Weights of a small GPT-style language model, trained from scratch on English Wikipedia.
Architecture: RMSNorm before each block, rotary positions, untied embeddings.
MLP neurons of a small language model. Each row is named by its layer, matrix (gate and up: input weights) and neuron, and shows model dimensions 0-255. Each number is 500 + 50 x the weight over its row's rms, rounded and kept within 0 to 999. Numbers have three digits each. A neuron's up and down rows have the sign that makes its largest values positive.
Before each neuron's rows, "fires in" lists the words (lower case) most often at its 100 highest values on Wikipedia text that the model never trained on.

fires in: "it", "listed", "list", "they", "median", "but"
L8.gate284:516513559482528596520560550534446573509506489411510457512466444541562540437475523530408472427540545507497525461531486549519514557493524421508481522439447538487481356548531572430437478454513552524450484514390642526554582489505525406522538547575503619513475542587434479411468526534523553568420528470507536520579492599473503497512481609499490477526560358406538434513568454517493555503459368532490469530564458564515607404589540545471530503563457464530445477603536461446420567573415500494533494579530482518445560513502471472485654536551500479442508503461550498535463523567495545481540517486430568514513475581538516564536440436520417582498430550485545520534508521447463467458495496520529526520499509590520487470444480508473432437511496490488463498522461583506550519454476563
L8.up284:511524553438529502579436518473565507626520636564480491515421477521468496524408505508523508515538464567592391428477482576463483447474510540450505528579531535565496518532480458539525495552485506509413483518528557521423469433525474553461505505558541462444513493553453612514444546499493417505458553528455506480517576566469486515584570590553399563562557476424468450567515576566476497454565521416416494537500516513440510382521639539518509560487483449552431528568500463524480557439524428436489498414501480519570555568589536489365539490506516448550465565521484542638513597435502453449510552447545573533491434512479458442520594452450425523526565555482428471526490462502598552434498506489458502467497604408534507535497517528483494498513517532510490425517555507579521494574512481

fires in: "as", "where", "when", "how", "while", "to"
L8.gate357:456574601451570521548524497588535549587480552517517484457477552535502495560514604568569491502585573441473485515418543596510561552524487448524501484580426514427497494475469520534519477454547538518465541455554495560508501500556508451535549501538497510497550376549486523522420587481569521545555488493619561517488504473507475459528464523598475371558588423515544572550518514510564501536520511498486459478509489612511590543455567454451528480539556566459666513490454561474474564487421449483572470525586583512483546517544486541534463497437470645504542506482520532506574524495522445445563554471453504586482585417518536575409474465453483456445474579530485555478490466449458380538408498456427590573501509547460505494494475499447482527494489481566523464483552456563436484562606473
L8.up357:490542528545558472437430504547418482579452449550484559510463408565477509506465507485448576455581509582560537415625526506526479485406472512585543484482534438397454453477451603478469515495584481537380563493423449481616521586484514452494585533449536608430429502502440526426578507489466524485522507529469548613539523421542576467507549454411523501522491469594556575546441541566489483459489543464496493517492508551526490567519535589448521472567547521423453483477468529503494478480488526628459481544513468455514529508551523491465396516517513515636585488503469473509487447509513493522594530515521448579415464546532612492490481617541532595512520569473491524465558534487444503521559586529557504593539434567509513529589518562519446455510451541493476506412561461520491520523474558

fires in: "education", "energy", "as", "students", "studies", "student"
L10.gate415:454635482508603501511528512484495590415593467452573425545395598465543492456542420478507491473513478512511564444621459543495500511485469554472519444554542623510532492433504506512559494459513496580517514556546478491599476432512432465511581456461515575506429502491439562503511519474523494466554494409403565471503455496419454518476457516479414390412510490492500468529521531596488455472439443531463507501510527473527581524613549549433528438540499483432482535524426453500495580482489560577591607489551468501510435451522551589386453553546460461463555558535574502487437461480462405508601576511476476493393560510531530560494489549498538448444517448589512516485419539607454509571500564556531475474463582513463518477547494537551461564521424550560473514502523515550470594499515485
L10.up415:461589383425591500463493500426544560589481472489478503605503565520565560491541468460444506451495585488468515522541526377485472485500469446448559510617459539530491532529575514504504450407471575501541440514485481473558502546528495473494572478443557454573517542406501501542475413519494412454489505497427506505527527508468557464559486462448404587431445483510405461628476573533525491534605474503536420547501422490526586467488431492463487454461450514407432527445495501508497519429478583581574608562440516488466522458425553543477462492512525565556448495496485484482527466515603500500515498518445619558498443535445551473615489467572520444533461483432629422466493519535450528511490543418430401494471532497558397523485594451530449432503537485534570505466485439507448512475471533

fires in: "ground", "grand", "grande", "grandparents", "gray", "gracie"
L2.gate629:484455433478538541431576552527572524635558516597407436469420479489546488538420444474516485443479500571485509475465494512474455578510458407443569487511605445491537477441420448494500516434485453506436485472603459578437471541509466397496520544508494522405463536524514545531534549480469464591655572433448556490520530600461520434476506567493490408388574486509470486482480460520442429490491602478549473512474443477575418542537408496453446537487453459528505466503512433496482435534624490507517487465463539505419516482462539452455542570461520443502483509499511469556464479477601503514563442480425492551569433502441438458545458545448496580488556430442519510557603532545410441580513556519587458521444438519503484537408546579598444491468556500518550491524500463522519486473556463
L2.up629:589554577460541520464545544532553485532456551556423446478613414478531467509456480530473465547518471511542463414430483535535423534503525533462536475487523476471511511418454481453544380469465480482488583525586463553460495511496591513441569497487458556543387487584505505546588459543481519552521509510551592543556492501571472585516555469539416550517524460525437492518558472437485555499509525474532613568516553533519426579501378428485412487433521480572437499463541407521528429532552402511574425416468583538465544438485491531440536541459542417502497549572518488563493531577467478484455485467471477453579515570380378542510584583538486490460493471535546548503521484429497487599609479518528588458546479576428455484456494477559480556477409496527458505575509492540537525559467575

fires in: "as", "by", "georges"
L7.gate571:578559504416532498549559462526467545495522561577590523490420550513494445484518535486467560526533507517518494478488532512594414553441574641548445492494464485503592534491444524534520556510392530541564486494536537473436473559509477486580494490499457460564540451436424556526475539502642454511517456467503428543512445548518434400586457448413485451508527508447545459537509565483524391417526470408469478467436642509511459462586495544542532519548504543526491487541439485498500487598503500564425519474460470470528506493489539469489519445492488485446429418441444563445551520522555427458446473515457512480441540591565567396585575481530508474534588513463494459378521366508539453503541436504381481456453504521475465481433493370469457452509577591508466551472531461550509470480565486
L7.up571:591555547520434448534521522421513462489429447414478449498474501505500551448507487441449458508480513501473505467435449548496478500507504457496477601459555419429524472401624465404531516502501464455446576437508407518537599476508485522455563548509447510389436404507512467441514530485563445489510537503500617476544502519508464533435561478465463556509600597529484396434495500611437566539523411502449392442475472490525593511499483511464520469450441512512542468512450501533545494505532585515457508510569529565522443438487456504555479493457559472546464639549530519525421521412525598513554627543543441414544494546510474466519460541521509600487474423466431476548511557501507432526452560455559499499564488393508476478554485485540508508400431479489491392630502554504462492490401524

fires in: "not", "back", "notable", "almost"
L8.gate94:467546537539574548475550546523558565591503489499515521529507466504641480530516511470417602514453531462548455501523506486537511571450475420512419540526493455400502500550556478453435475479533447492427495513589422444556535482503477440477546480590481483539478496483395480455508416495505506474570529403535460440489525509490410498471506431571543542493466489595474477479424503462480465532491453470467526483492566401553498488506437523487568477540545466470439450428469428570538515483481572466548539595493433475573507524534439439497535605555446532535595535566557366501516469566414484521607480448606489588415544488448473517514402522556512604539557472447439431469518471490557445530481469526510493526469513525490537544538386571477536441504572510507419544455544612428493571562600409
L8.up94:445530500537474485470469423521444442473563477502497422478523556434499510468470480528546437498505585457580557539527453477447397523492460536575488539431532579514572453468473546455492535481509492501531497619517441542593484558465492474386522593583399401523468525490537435544449483549503471412575446518483489512523502354476436514525551499540418477421529511541548563559584543505535510489599499491435397454427538431495462519404521488561554520451433561481455476546493408444508459405488454483515414453518447474496504444479488574432419536469526505484453578467436486430453511437478509471416424506420584431494505524548478459540534501455498528460526457482468433550435534525478473620501496469541515473487537370474475469470543428545499431578426513415531440564533590527452470446401499

fires in: "born", "windows"
L2.gate518:452578505519563539446488553522475511457508485468550508486382506577540557537479466477555585499522504385547557454548460466437471539401496427448485560508494460511521532464475560443440551477375451507495460479485512552562431545530493405596559565468505511540373471559433506530515450538464505468510408526573454413514583428474525501516416605506524521437495602486508404608519428459552554572443504440536528517522464517551510530512491576538559465510542470431498508534579475490397423554499534457440434457537544452493483567450466446461585511499582467530473424524468528557444473566478517544453523508506512552472444526457440429498469538577520531444433499581527443547468449391557551589521551446514457482430574422510487529500505469450533513462437528589569441570531429387497476531554511
L2.up518:493481447496459599571501473474456469554538533495458406492457487516538554494463521527500486528551453536549476546537463594546477587461538507550514518550500489508492490403630369369581521484489484514463506450490542517571498579558509541441408440499493430466580539449492583493481569466512371428517474501548477447579486551483427491522497519460597532521483512593451602463630513504537481454480424453607394487399494462469549476416610520563492508447481492558417539443490503433445448454502543573381510435419558579403479512475457489523410505539509553507532564515476485383483534444561518489524482466465474548488475591590459555605437469477454509523428502470551433506488523495437469470473555552505479476523507584509464439489518476527491552479556469505494523513500473551523460521596470

fires in: "with", "unknown", "addition", "additional"
L12.gate463:493506553484452464492554517531541527599450585510576556447473450513549493510493554492495567499524489618542542457578410422527552529440529405473477598576606445489438504583533619516517550496612520434518534479554543536497431516518474420447435543530427569470499494481435556506513407495432546551620492480534465520476452628530489512498393505518650502378450461498533509513515520594518536532547471439512462426465535474474492422405436529583530483589476551543523538450486454509487466455503538455447521521405494508498495481427499516470391547391499510570527581496582512516421521506560535477565519422496564521483547595505482445462484473486456451492481511482443539513508466520482499647519541563494553529460517490521511468476571519442475444471557436524509475412434453442506532554514524
L12.up463:527547543458618467428502505492471504417500498493428625477479520562463479477450539510508509531522519517465507505486530493598620508515451545481533547419551436514445504464439462474466460582497497499562493510498500514496542440554423524532435506506408549462643588493518564435564423498508516498485463479520476471478464521507515438556495529504603563526498480512367484531534482537593506652519504494367580509446534553533511519538450497524556442588566420496544456496512429588556502454488470460533480520410497472407546507588527534421519450544489503562486586497532540506385546529484536480537555544458475556547506520504409447544500568502438515564467434473435521562503511490528369460567447436501531487614437547413462490450557497546576405469533504447517412486471538422471459492596550

fires in: "which", "dumerilii", "that", "territory", "it"
L5.gate261:463428495499583546555455401478501448526557421510485441479477506428602556407483461575473473466466495480486532461539423526413538527487521485488483434467518442553481531362502467495623393472436575568439425457452485508430596449517518433497517521599444519447483442606524528454523532459479576489520509503578429508547561563536506499463556448552537439571551578518510588457513521495516520542490557512566583448526397554520515476498610457532460553475496462474404485561473471551491513459417559500472526450598606568519544566484492422530509554457451511498489478510478490583496523575520506504404484424534555452497471426584494454457608525563421453464517552530570565489514526524468565506493581565543547424470538507411552527468513469550417548524479465539462519518615506448556520510470519
L5.up261:465376449476527513469533518512481536495437488539511503531549557514505518458467446471606473580511562489499502460402552585519519470526444446557431506460498622529498595493552521530528517550517575511478538410511478496442577516605542576577486523582572549485421593579427499483530530465548464506459478562609486520484542598560467411424393459573575488457500559420473566487406460484453400610470510442490533558432568524554537447420551460459559551486495494505562401532454532476496550528482495551410583520509533473545578585497547445559495544486465459474568414411559500576471515511479460459532450448511449492492475391537492445486503569614491532460488473450518514499481494505554474467540502468517522499487532586443584474514422516455469453535555521558560542507455524533562514541499384

fires in: "as", "energy", "academy", "resource", "queensland"
L7.gate204:507525483525501516417503496549510459459492553550468520519531628377573523519523495525484479452500541548595500545526490413509509475517502460482437546485551504461437562495476511556586452600479425542570483555395425614591432574494542462514441529405495495538490408431509524428471483550475586491428515501397518515513432513432518544477483505436504459599486436619427562471500456531504524452525502470560511470521477597549468531484438640489542466494472591530435462491515571514501551431499553467468576550486549483442423452516510524452479543457541477483503571480530518543515556491386428532564492513473564558424531571392557507490489489496541521530396589631473528454498493576489543589431531567482510515532525497565443480548436557575446510429555476564481526515564548430482527501423529
L7.up204:425494405442483426522473562445396601496462509442499540511516526424429618493452490573525558531516551506532467447538443516553509529464571539482452642470469475468475454522413559538472504445527436518496450528473498423509498509533473385581477431529608499459501552577570509556564465551511554424491520447444452451474487526485550467442418558508411535543487571499581504551424481478404536474471542419547551499539576507456440593546535499484501522491618450511534566565495490483595515515527564545473483575427418496514483457599513560451524429509498470423454500493582512495578560527495419502587519463496570577577541495418505507520548477527462516522472477407544555423517503571449432615537496466455498531560540477513416579486518467508442474464429545505474513538480548454400526461458564

fires in: "an", "best", "office", "over", "another"
L10.gate187:492519485524479512461534564500600558481399452481574572462494461443532590564453505518476447582519498466459430505573519487464477533485528481446485459474404541542559541451534555479435520560419560557509471425450422461491529549509567493489608451493441499510472511592510563493507511502479387440475545452528491579564614490570508459553447492474499524442478573575466575590488510581482521462536549486619478557448475484458505532487542535462510485528497508492517487479460513542473452440479524487565462502436515428397505464371405567463472467498433571528462495455536478573488472467559508599554512480505466482458553517535449512525481563471428451489474565460368465643459603487461458596522553435481549572455525511522395526527574506465393463469479391494553474537487566373508420517488496
L10.up187:439568442562427521507463504537519466505454379478423553525421523648512443489440498525453538631502389583518486552501476545484539502491508407525503488342490530520590486525481523515435464592465513457422537510538538528552543499518497546487474478474614468471506525478477436561520523612523499503549503472439581508462494512605442423543474488605471496506510505480407428533498537511469493521525437472443507426486391472590502546520541572519529504485457490517500611439533487510454504503499477480546539492511507489448503597619478602622532434474497432489518520493499446541442475505549509515430535530452490523489531389496486490557383479527510529523511529457408456570505484501540425537518440639422475411457473530535462522444462558483493571513499470415546600451567569527499541473447497

fires in: "over", "under", "off", "industrial", "indet"
L7.gate663:424432424496395490556595519448496580436523569556500417498474491421543510506457458470521489497578492558467485457436500594551433528508493540469541553451584531429527552501510380542507534494518465477483467452553512502553484436499485526489429511505465465571575437571439483564469527419536433454431572365493502416561507535528454532467560526522449541370490406500547498447436445587468468520434477473440595444485465456413555451517457473586498484466432525539463384470483373449459504460612484514485514456486545464528512560386471515486506541511519625549504511459526532572522557478461476436528465440412476557486441548504484502575493523475444529537516443561504541500443469606514477474509507513503445514503479491611424534530491537535440412520492506447626492439475477501464615494484501
L7.up663:464433451518495453512497605555525523484428566480643511473499441549568523532476507554478515406474491524499537499522520503554436424474457547575502523568384518487541472551515553585516518514551528526438411461472478455459541633518514494440583514577443587479469495511447614543540486480471525462476484430474551495616560432552504515470460450448392466550532573433595494467508458595551518487496518557527522436490549492575535566532463469554557552530551542521568525516488443503513391577510504573482438441526355459524465494478532569494416444420566453464523459454483555528414506495446508527588539490511532562501521476489496526475551489453500591590479445514521455470631395575566459452510551569390431548448497521478520479458498477420508476559517469429566473461412480501483485525495503

fires in: "that", "said", "which", "represent", "record", "who"
L10.gate405:536533447551514550442571486539474554564450445496520556545481439518540501550595515533492574527540580536549556468456536560501474498488457489486454486609479502490488573406583508523502534499545443440427514523440559543489521424443465508485442496532576469399519494387537500539552508476480491500427438465492566546539492526535473546360471466576538388538550516420430577516514527544419515386387474540500457504524547605435438495515611450514481418528541507561475493462479489461507544532407532485504491493501580528474460510488518449441416554502448476483510546374510430566503554548557477475531430427346534564520533520555441544511469499504426434526459539525412445447619417494477471473378600587552491549488508477502462529523573574491521481484506552482517488520479472403474562492488480
L10.up405:469526452494519463488568492459568489528515514531516533559339447523524513541583559512498501501545524412479435481536492554541478473465525371574571496440496589404550544540515477459559489513595540433435536499518468591560495465460434454550516548574486539437537534481504413540518546492558438442566484506486518538485474475507534527518549479410467421503519512454530478572579451444519579579492539539489524478583458475522498437453481622479454523544534499372448461477583530629573463486484502562529407554524524595600494468530544481456552469512549518539502484500476518527565563458537452493537487543533451407533496571564502564567408429518467524552604480564498502485556539375543533470539529473403466444458490425507455521515458604504461510517486537544470529628425362493489509482534511

fires in: "as"
L9.gate166:495473514466493526465625523600446461464535616506509454520487484490552496580632511501496495604518502562477549473449529548491531493453533530502529431401440475441385471527368541498525516450487525547542475547547465578509460572474516430503404479600463417555527489460559440404516487426487389551488513451444535528526467571379537457534515546506526471547550511445489560480520596477492436425571496523484457474497532537453476556575499456521439426490572450533388520475508523498446540523520538485451497481464516504408469533497444453549488537463567469539536520461538450485476534450521495568469453588438441602458499541525559396481473501530513580485501491438449577584585513450507526503495587437387503501571514499509520504512508441502463535504425464497485508489427561550532523505625335
L9.up166:551558440440461492560496463542418553472396555463443524489563458455540584479564536502451445479537453518444527530545511525527433460435502537532496570494516550562455567499557474554469512598474592527530494548477447410456527449484611506467420614488424526596543443516525489551425456462486609527447549433496465508547446441549487506536460458485475439501517525452451481533546444439539535396497436552424524476448490526493547561555505442511447500591545564496489423526500486542494444501511471509507523558481532509531447489465413502482464487388485429509486535544520606390486509541472548452492512639416531482572506512523414417462514431625535493516472622453459469598484444443511484460520525516448480526481548487474545514558531491498457368502446520575498484584480599560455566497536376

fires in: "it", "this"
L7.gate491:507569567540456543486490504494503526467573522513547491441385540376494521533459433475384513508496525514479550516398518529454502523491552479489492481478480562569454494546505449503521485604508623496509556524440560482522481534428540482574561516511489532386497467517500508501497484485552493516416507443604472500520567446511497457453463501578567487605569569489559515606507418524366507583476427520459471602557453473462438375510513498483476545490463433560427520564534422445521533515537578465608403478504550472466493461577565451499525565488592491585557457484633484507451447612415437566531477472407534560490476542487520548454467550487488446507483501508434483511546523463534427391468510498439469591485584575524547439486505516487527527451486438552564463492476465518511527570489407
L7.up491:514566440427496484546469507465427464527560379556523397552530455491500434526518484547449499551475525468501459520543433409525489499482465408474457564545465548456474510471523595544476476512538481448401498481549544539431459480464494508383472517543453410515546540512545532579459469452458656449429395509500507474662522531476526488489594499525556514545543454554575511418553487536519530583460435619492578354572474480460463461458479446501544484587534518524428517529474497551554551401552531585456496461533537574536549509485556504464517574481602499532551491489516443485489507412565537458580472492460500548577526477583504527508479488497484567562458615475467478478543525490501451450522461539509471483515502493561540547441453431575555540490471418527494627493499457498508530386486568

fires in: "of", "are", "utah", "netherlands", "connecticut"
L10.gate396:546546533433611559517517395464536472506465482595440491511533485516523506490522478486499529442474576465507465501516458491534566460481544525374502528549495399467423415502479486452523472446564484567448523476565482474456462561430459439605556533456476474555511520451463463463604491543436470540537481567463493500424513436487492521427484403554492514560514464548392479561502430449513539487398421450445531427420550477456503502563528497385451460393505518475502488499505476419531424485514593529494511551541489516558588474544418542568508456440510518498554398439523470392545470456547594525497516490415502494561473386491477565414495401516408473522516508599400424462508436589530543523518522402468578543426479467526476508520424583526477487453547583555482486427477516525486522422498489
L10.up396:497568538609508464500536483485450448490364535544535429509578578497469533475424506432500516501459511497462442598580577531463542565491481363445510630472487505463521498521587464532447526545498471524567469556453578481496572461549551492474508587503521463493507497535458519555511539475515478434456549500542467469629485553543432535515536515505438570489421548454583510540460510585571492496426542374535499517523433528467530558555606556504439523468483490419548525489507502503475516539557463465464521510513579516491495528458606549474533394448533483439483578543489620529540402513437424535485435476594537398542466439528542587552553534469493595470457526521577566435530508571490536485472538533514472452468499499521446533556441560523523497484438606547533549401471491457403511463465594

fires in: "born", "until", "since"
L5.gate575:575534534491574505602553548459545565500609425490520513460468472496588460461491559470440503548537488451487533443560466490519494468499522562504618504538541509465485517472455493502504509504467478503488538477528466515528494544484524407502480625576497545493525594456432567502504478560495492477564443479460514580458510527508360499550442569556502408457519497371493543616479498519569548540568478460526506540487511467419472536506523489583526435479469475550542496486527487493499471508537581440464469466418514458364491471510485388497500492555469521430530509454611431580536440537490565481464529546513539535504419557503451426531454436474480560437535448497483435527558468512416648513471480460566452558534536597529458529450483521464411556442506463451607392469391471396391421518547451
L5.up575:546468490503473506533541489512492503558466479457573539519531537513541456459545427541452505585476547519528542549462469410522434535564437540417546532496472476433438427579503497578451499532589558491597543543508543550568453493518544519408510499433428536445567430511571537511490441406485506341463429511550501579562566422554502364507433551618463533508546461486472482537476551501505380518498549502460518512505523502410565495490490602525532458552505443561558540443571469555481511475579477521558531457424601441442374513644518486463473474492463568511563501486418462450520500496542559509508504493431374518472456522502537555460481544437430556499511513490429430486472493587501436562614590538537462568493492563506517480464473492522541455529530489542544472501481575486520515415547428

fires in: "darko", "round", "release", "phase", "relegation", "releases"
L5.gate527:514484549473582561433522496434559586518450529556419551551535528509555472471564514517498548480578516563450590585585453563562469497435589550456488481496499517528488500535487577502509546471547533500462482469463424547525528611469494530568598479566535494598479605506436603566466510499498450468540504565505516506507450509473480472427506507476478484581518561577538484406486449543428423570555507527462453541515478522592466473517524601397483499506501575445575421504499416570552396451533494503502527505462472393412451441428528430435394494495580471550476534510462521513522550477467574440551580557511516467458448504541472445540483467466555518551486493557503565514592483564368574523485387531536460560428444444502507488473548486413482415442533462503484534437566451488493389480525449
L5.up527:455428582510604450516504445506548455520485496541528398515441516389497516545538475482441492497577547551489554475524462556592541485565548500451509429552570465479521562489490445456544435478445454521453547478515517501446551466465519495469569558612417568468474531498436497483489542495461459461559580486512473448485486638485432570518578461568500461492490483372426500479423414476566556576440504553487515459477505554380499456537473441434507493501454531501426479472387411549519528462551504408465534443465513467555566501445537528486497556488545446510550534571527497505471439481541480484565545488456431512495457347511424501516522448516405464516462490480500523453410501545531527624469419539588390452440529477593485442466496594499467496475491413449518389405450480444468501473497444

fires in: "a", "arable"
L8.gate12:481533497570578526528449502532547540480462465502593434477474537584457488554421454482449478445508539490577474510413473509439492516487470488549450516474380523524530344480575568499454559496541501534464537439547623550494539455570475436427472497401623474481414489541512475431526498476474456578499468455523512543505485460389535569450402476487542474494513462506538511552467505498443515458527500430547518444583503446561474503540527551399550558462457607528441434509435468458495469539569615477430554471516470476551628537597482453433506507457498613563515627509482442562439478610562411538534455558445479523471607575515516509468517468454521433530533447518585463479506420540537505480504407479522499536460497542529490524492523460530549472510434506486462570480622481493457509446515445
L8.up12:536491423430545503502514529529444386477553444568507431488466491474536486522527533467492550433461453475553523436496429412509469506646506501478492556488500469408503488413513483523500324550463524553522511536590578525432543419549438457579489592392542504473473547508512494516504561444485453552542562475576448485620471554452518471559497470499514491532450528539516549508463480412461450589548493435507516507601449530440551567549454440511481553543545478498620459548481483452452485484484489484610485460558543536502589470479605483452569472480470525543429538541499402488488493527523470655544569487512415432521569432551564490481512483480485552553498527526570518448454515494539505399542445490516547465563463570442480521530447514432440498454620427442526527520571442508512479602504479

fires in: "was", "released", "placed", "served"
L12.gate625:589533550504474490521427502396486472424557532462518505488479434489538483545508527443419433519451518496486517467540490547489516537487504472567421418506524559493512459470491536483523500506458513527593494499573565434562395545555483458377537521464436535535531420399516464516429478535533454527484563436446486482528493537560620561480561465473498560525521490467462542489486513470458431453530474520467425454520584465421498410446494511466507544512459632380483441517571505476458421394549537506509481488556494522376404497450496510458366464530569542448468550416478418427483572453552497520548478525454471539578429501511509479456498513507504510476548554493488555443592481481451514490536522456641416518418528646529524444430485519527437427531442531519453498573523511428506388494478389
L12.up625:539517472513495484480507549536504430492490557423535529494511440498478545496492507577489534496529542604495509510461560580542553496456465588499404429506523530425550404387463484480490504409499495565523585551528552504571512558471521558518473486597411487435465484544485593524465563479497376475454509501533489441469536436501459436533533502499551482578423519485407448513523581520427536483555487465550457459431424514545582425498485589531518453431482573599505549551467493483527483402519506440422468385415587520546555503518479560528433628467569490436478495564457579519456504584549441433442521546391521489550421454475556462502591553489497439436512495446490461417540456503535430539535525499513545499545479322460481435510438494561549440428525504478509523461540509495489466485396492

fires in: "was", "august", "is", "january", "february", "april"
L8.gate379:591449461470562496459494480459507449451590595562489485449434544440527528421429447429492453477481397387464428504494570409498583497510467556501482453574437444474554589536421530565560509562433496506475528423452485410527550534548521494525476588568488591553497409464576540481509420459502567450457475407460510478471490551510481533487497472445509480582453585466526486444541512530431453533464461525445596599565508593473513448555500496469496622576439415517430493548591452475508462548580495394501477484526504445492457531488555389573491535433466494525497491554489483598456591567558453548539534486492551479517444432464530505462505534506568436402525477514513537490517476505483549483463519588447474478579494573489515414506496470493403570473509471506466476521531563493403509569589482
L8.up379:581511503499528515483457473510496510439537507502524487510603460510547535506585500470449485419488413500432467449521390557370363442499366486500403507510512437509554484534551512518495552526474497548531590436583511510468459565541534529500613562450472450562482458531463450484588444462493493420481455495525544440540506411511495522492458519573499445538514480593555475553532486452509474483603459552583512545483495540567515470560493520419540582533433538454525497454498600528488555557502603474503535538525502505508373465544494503471433543391538460523413551531505565492538484509506493495560604524429534422542585522527508469421595471551425520460619501499487504477618470590491454464481458525415461475472502380464484509605498457502511490414545544448578490418519542479532467433502544

fires in: "october", "june", "july", "december", "january", "april"
L8.gate454:525549445460508474485572483459494555540460569606479495482432451431579494586551511610505472488473536452518491477501361433461607516405432403496536504415469504433570500484504569500476493446537608488448488452448506521465526593524500483474499437508454407485425445554470510528535518441439483464542554454422474583560594497499493478521494478536507428373545513443557517545453435500364578536430527473524514526475483539576476530485563457553532473411484480633545446537466512501495524557537444454540475474557482556543579451571451494542568508445543516525454519547513521578398548499480533466509600468496497540489449502564509546476467518471521462516504479559502547514512450539462541533551434412473487609463464513471435470407392526454372505458382510522494582559490584456493518518539490
L8.up454:526458557511483538550561450419559455495599521563535637516448406461505480474525492562447534426458506542535440484497422430496520520489519521486511373510514546483499455512422494546413514515523521481526501556525479443489506471599493562417479460472486498477567501509488539502483543423459441535522476452429581490482559429420583409405458549492496567395538429543490484401501511477509562448487569442430492477505476479546543508544515464466504499551481487502529452505472538529440520467446613517487477527480602551444492453442433568522610517512623482543549548453422588543462458372464530470512522455491548480559534485472608439456572432503521522553509433637525565470497420535557535537484563412532460460488606400581474512394505471508514534460514570573537519486508505460565500578561490

fires in: "one", "cup", "institute", "committee", "world"
L8.gate630:644428523450438527517554473462488486496515570546421549445362552486521544552509411553477501515478520435419512546528532513508387512488573437470482477402541542471420495423489640524439533454414560583500527516522409507499584473520439418494484550494504429514425502388432467424504490486538463610458536541558529474491558557444535459485509528456476523462561536508532531437415348554469493537542556553516487515514546493559540491413588528434523383458507617553542525442496536396492499513512536568503594500484553500459458461486479466567490590521543585538455476444484425519475580560458503429526447468478499463415546427589487476512495467486515526519481421554540527494512492455502556532457516451524474489501458444471422464495543522443423533521546495481491425493597503453445463503470551
L8.up630:576464560443498546494446491459488540407430530620585551510517504560539460473484528547525548466510617489544563452519513536568475554469524543482501512437526486511552541538368514466389481453532624493480468543494522443555546516460429443451536507520503519455557487506457496455470474468455442524402500586472560498481502524471534482513480501503488512478521548550604534437520440523522516474496428385419471486404522481476517418506575540467517470536527523558479497565420533427432583508490550520397602482428506492410555458473460558395444528509543545524509511515498528562490467476526491381458524438506620462444527474447565495454497501483536532543482456540493534442409528469602495560405482412551532479522439472400338529482588570524530574500530569441484511445506569572524406451486527

fires in: "some", "many", "officers", "officer", "someone"
L2.gate512:482476533514529478598423507405468576494507390491493394500550565498441562420402475482525505506465503454561420567524461526484546482487479427510488474497547586511474537557532503552475519563494470455525497432415432487523429554490516443477519422541423516463448488473489579499533523539415464564520539520540515480484548520385487471414526532515470474436520458435484527506492475427488547503429540501534482510498488530536554490496511450491547553519467429388579518501497407525499479529460547543532451552497609396413469539432539587517378473483485566456448457425563517550576493377534406568468487537558517554468558606604506469461447512512485492565511482456492539476444490381527506424481475453586434578440404477511479464490558618530396502544409517440417448555539511488482473497458414
L2.up512:457429504489456575629471437442558629442509423445552428453523574420527504461511501510504504500429504542559507556507523510530525489518509408453508470495498479541440567580458459520492453496507566579436522518411386529563406577521500394446508429544449635484468398480532505462544483546497482501477644492597497452428484424430495496444518491548533504507480538507466431502416464456548550502444480533541596440525466539515470480426513514530535526515457451457573450473530509506571455547487579561522440490515515494469495524461544464472525452470492629477352400488517551521481548500542449543488545471568531537525561512487484417501446452464474535526448482481512466488454565476592568428535535486543412499462500554561460492459487491484403453582484461474467456521626533603446454508548423

fires in: "the", "an", "another"
L8.gate653:532606509539495448471476537462495543514468529538527537569428529506445444473470446519447482472465483452584519487513512449529552464462571434479427537465505493398493462502645502448521444567495550459525506453513525561503542484528506518571423525484524516474483507559553479456503513437528455503526521595619472483499501539546537533516471480494507529381455555534534451446481543419477488543574449587507513517460497460535533509520473535530493503535547527455567535546542480413555521433527516475611517518499543484507440464503513601508565441460569480485463448437556473489365507455431482656532411438461486396516545480462477486514573357557501487543554531581418524451390642515419548530449467640587500513465466456475562370542555544512520456454493514518455633502483484436428517496508498
L8.up653:488469563562523553471403539545433562510454479563503555501457490504491460494548439559497543504476458507437539450476522521458569579578544485413474486449427558443510406569539547424432558459505517522391523459520559582545458449565481505615436481664554543429466542456510504440521486443462395491489483530552471480529555547397448491453434538547514462446430479465482500464399548498519391459614466530518569479555528460491493444553484511523574507498502470506489621552522529443514528460480490475483511515485524530539500542501511514537418478432550532613535504459688491605449513487501516575599462477433483476451509520510444445509515429524442552501602512457485529507479534540495583473410450595519461490423495427483535440506552457499476423432481491521505592511530425409467497463507528